Part of a small language model's weights.
Size: 22 layers, vocabulary 31906.
Architecture: RMSNorm before each block, rotary positions, no biases in attention or MLP, untied embeddings.
Training: a variant of Muon for these matrices, 673M tokens.
MLP neurons of a small language model. Each row is named by its layer, matrix (down: output weights) and neuron, and shows model dimensions 224-415. Each number is 500 + 25 x the weight over its row's rms, rounded and kept within 0 to 999. Numbers have three digits each. A neuron's up and down rows have the sign that makes its largest values positive.
After each neuron's rows, "raises" lists the tokens whose logits its output raises most directly, leaving later layers aside.

L16.down985:488520529507506529498478514554530523495508412529513515475509534521522522493492495500539482487507475453474527529475531498509526503535450447508514462490473506446479486505513566501477536497535512506522505504452543474514487461489474519489489483529503505468491517505524530458508504469503517467502475496516535477546447510503521547538525523494522486515453494504467490507511559525470489488526468473477479502493500450494496485488541530492488483552466505515495510481539435485532511515477487532507470498492475503471533497494499498496480525536499472495497471523507517509517479475459464493
raises: " journal", " article", " book", " review", " newspaper"

L14.down167:463507528463516516462466510480494493511497447515528517507469545467508501506502509512504506497529534476495550544479502502526524520533480507531520518492495527527487503526488482450474485511490438470514521530516499486493456456507501528527496486508500512492462430493537500498527556519511492459515506551498472451511504515504487521521512504459541500487460465489540485495483503494531506523491524520515468496496498502457478507482467547507487507471488512488516481524515517462443471523528497469476455493528441528525520456474503492482523468493497490504543476493520498468495530482511480482
raises: " range", " variety", " number", " varied", " interest"

L18.down379:519488458505525457517498468550532483460502539504458487473565500499473516480529448517449499507501507523519536575483503495532487481498452472515500501486499466521504459479494462503503502482541535505482489494492487491515503521504518513489517496512490514473477483496504512467496459504499484462457568460510537479478499528472504515498517495516477462527510532495486452478523486502465482484505524519508480487489499509498450491525493431523515470442528533470505489433461443471515520518510503491501486483461503501472487508485504472502502521512463505519527484521536484516459497522458549511
raises: " they", " had", " their", "ists", "ially"

L18.down502:547497527494490496502490487513506585516476584465497522494468497496449443472508482492526524497545486526474479541503447499541503521447524482491545512544517513484508478531507522482494518460477496496492517505534514492500489548558506506477476512506502497503496490527498532518477481473515483508487495513481489497505535462502537484509466503491485480491520511511549511477477505531525447522518512478529536498507500479520504527441504482511469534490467502513503507506528506494454529488532486507556520545487496503477487557476523530482477486499505461447502539547502530539525516497501517506
raises: "re", "res", "ra", "ros", "lement"

L16.down170:520473530558526517498481501495469455454481503498480494528515477464520517503503498466497526479548511460514494544546476490447496530502424487482518487504518467501514469462477466537493470519478464536456490499524463509477489494460505523491472512490553507491459524500506490518479480503531479497478524463484499524513423491507524502459498492503480421523455527532450504485492437509490539502512507525487501474505511465519508505512509497495446513521496494506474518506485494506508473515525487490492508547535547500516494465498490520546510517524527493541539516474517534522514509471505504491
raises: " Chief", " president", " Director", " director", " leader"

L16.down817:523548500502523508499469496500509551523513593546474520546478506494485541495525511472483521496480492490446484514534475467485526511521475462505515487460499530511486511546496525518504533489486525466493522471496510532514492481505491482536495505473537488475473509496489489533508497497494495478502477506526465531520534519465496512552530504496508507545478517449491489485547472475499498522466498503470506519472492490503468498506491467497491529485448461522527464530504485486465569507456516520502498491517492495518518522502438475503504536528531487507527497480533508490445453508548519492
raises: " third", " fifth", " fourth", " sixth", " second"

L18.down604:491465468511511515527502481481462469500477483487475492469532497545523482525462519513516519475476567483495468447511511489509540515519545485517526523493494554535481504515508516543439539537504503501471556536498484499535509524494479507501486467491493466521470528536506467539465444518524477515509529529492510503498514468473522510493479456532474504513535478472473518506477544479487465471503450494533489534534481498516519522514478541499519515492524461494477489509531481463491531550516492511525540526559521510522525452503545545521480488499485481508554559475518512491546466525462501500
raises: "ña", "Brazilian", " Santo", " Spanish", " Portugal"

L13.down1123:541500534531522494518512487504485475516517484508522476495491505523506486505555481471556511491489496432490511576500488503475508513507478470476463506470479462495532512504506538502506526530522485551480495492491533474541531461485459508476503490494452463515491512479538503521533485517535507498476472493502552458511473499504516515465466510525544474527485516544473530479465518470535500491493480484488535479550573458502505507481526508491519466506509544442536509496522507486499487469486497540485503494515484475500482484498523505520506515506528510493500486495457459447466480539503514534
raises: " Philippines", " France", " Mexico", " Italy", " Netherlands"

L14.down1117:513476514546488505513521557576496492486506490472502528511497487494564525525498508499523463512507522504471487484511519539450491494524534484488514462472552493483549565514512465516535503534501520495446489492473513484496538477492480496480507519514456482568449459445487539494458524489468489519522490511488491494489487532481503447496536516513517476527480478484530523498483487500490477471465508569504509509487497490505537516517517484544536494471524477511516510542469499509535519540498493500512533495498460512483465502530504471543536523486526480511511525477486477482542480529490491495
raises: " many", " few", " much", " little", " far"

L18.down899:488502515502494468460516475479473473525512503441491537512564562490475477516448495516484479470502536492513470501488546491475552477502520487437494471511496504524507477498509485508479505520546441504457471500540525505515468512456482532529466468481489533525549522484495519477474510508530501515515492469523505520480556486517491504499441513512503512485472483476484531547538533500525457485498513483488535521485492494483469513506502518527520495507477489488519505491488528527528512543496512545512493493503486520517525480506536517507472514457487512502563479509547473506485497522514494521
raises: " places", " seasons", " systems", " languages", " divisions"

L18.down398:527510497511487535506502467499444493509490463444525467495456524545456518506487517513461499509525525511495470438541460541521506535508585493506526547495465535473515515527464523491478481499495510490510540479533526514488498482527486509507505515537519500507559486523501465523506509495484471451506477479536487515494523509498504517463530469512527511510505469498471500492498479530519501538506495569488535504474444496488521526481511502490509487482476502517506526491488497490519519510476486512539479451504536489503487480549508496520470506515490481477489525527542461498490533514448468527
raises: "A", "Ch", "M", "D", "R"

L18.down478:513494481552526468482500478487554497496528473486487422520549485525477483487527505492460506473533522447515512455459497490497493537521520479482459488471468530465489518476478507467505524476500549474546503531531547506499498487507500487499501497515461542528499476486494489499528426496507497493475527503501495509500489511462527501547504501506490507523512473528500599486492469517497521506517479521518506505524481490574510495513483499576512515502480512493493525485500502492504508506475536544511500495451505499514474482534495481474506510524524519514515524521477531488561490489551510509
raises: " date", " both", " offer", " are", " all"

L18.down252:493478548464548503506522512481493525553519556488485496476548477500504483497481465491476496485514516489519559490500491480530527478502470496565532524514491498530516504529500513491531422507487503542515487453522453484519527526490480490499498525475543517519479508521517492524442488513518465512447459501495515500495469463519502509503480509542489501516506462480516513517461510490481479553488507507486465510493495532467501515446505534474501520496509493508491519443517507441514494508500503535513475474516477523515559477462487488502478504508509490485461494537484517482506473476492499466
raises: "40", "20", "00", "30", "ear"

L18.down104:515556492515489486516484527512496503534524486490540484522509501505451480481492483492514491510525511505490518558486501504489516561552479468489501489479474485522483535501455500495445481466511494508481481484526482485501469479522481499455483525481485524555500483502523542482497526512470508491525458487525451510487495524483487501511458491471455483527499507487500487509523481516464469485524488490499483528524544493453490507516466505549449477536467476493487502502491521530464507495489490526524514479449491475491513504470498487495555495522513521481516444455533465556502470483520483515
raises: " players", " league", " championship", " matches", " team"

L17.down1107:525495552505534482446502514469518508496471489492459512500517427468512527488523547542473530522477493432491489459512516501483525495542473513453480532531481500492522516566501488549461492495532534490494512517484479511441499485508530498489531480525475526474518506488461494506501432462476541510459544511506511519495488502468492497525490529559522489486519504483472512535537523486534507478488504514518523490510480473467511487482518480525459508482526473508506485524478536493483456489501472485526501490536509519513515489508478515527521472499447531470511500527474507502491523526522510469
raises: " itself", " themselves", " himself", " its", " videos"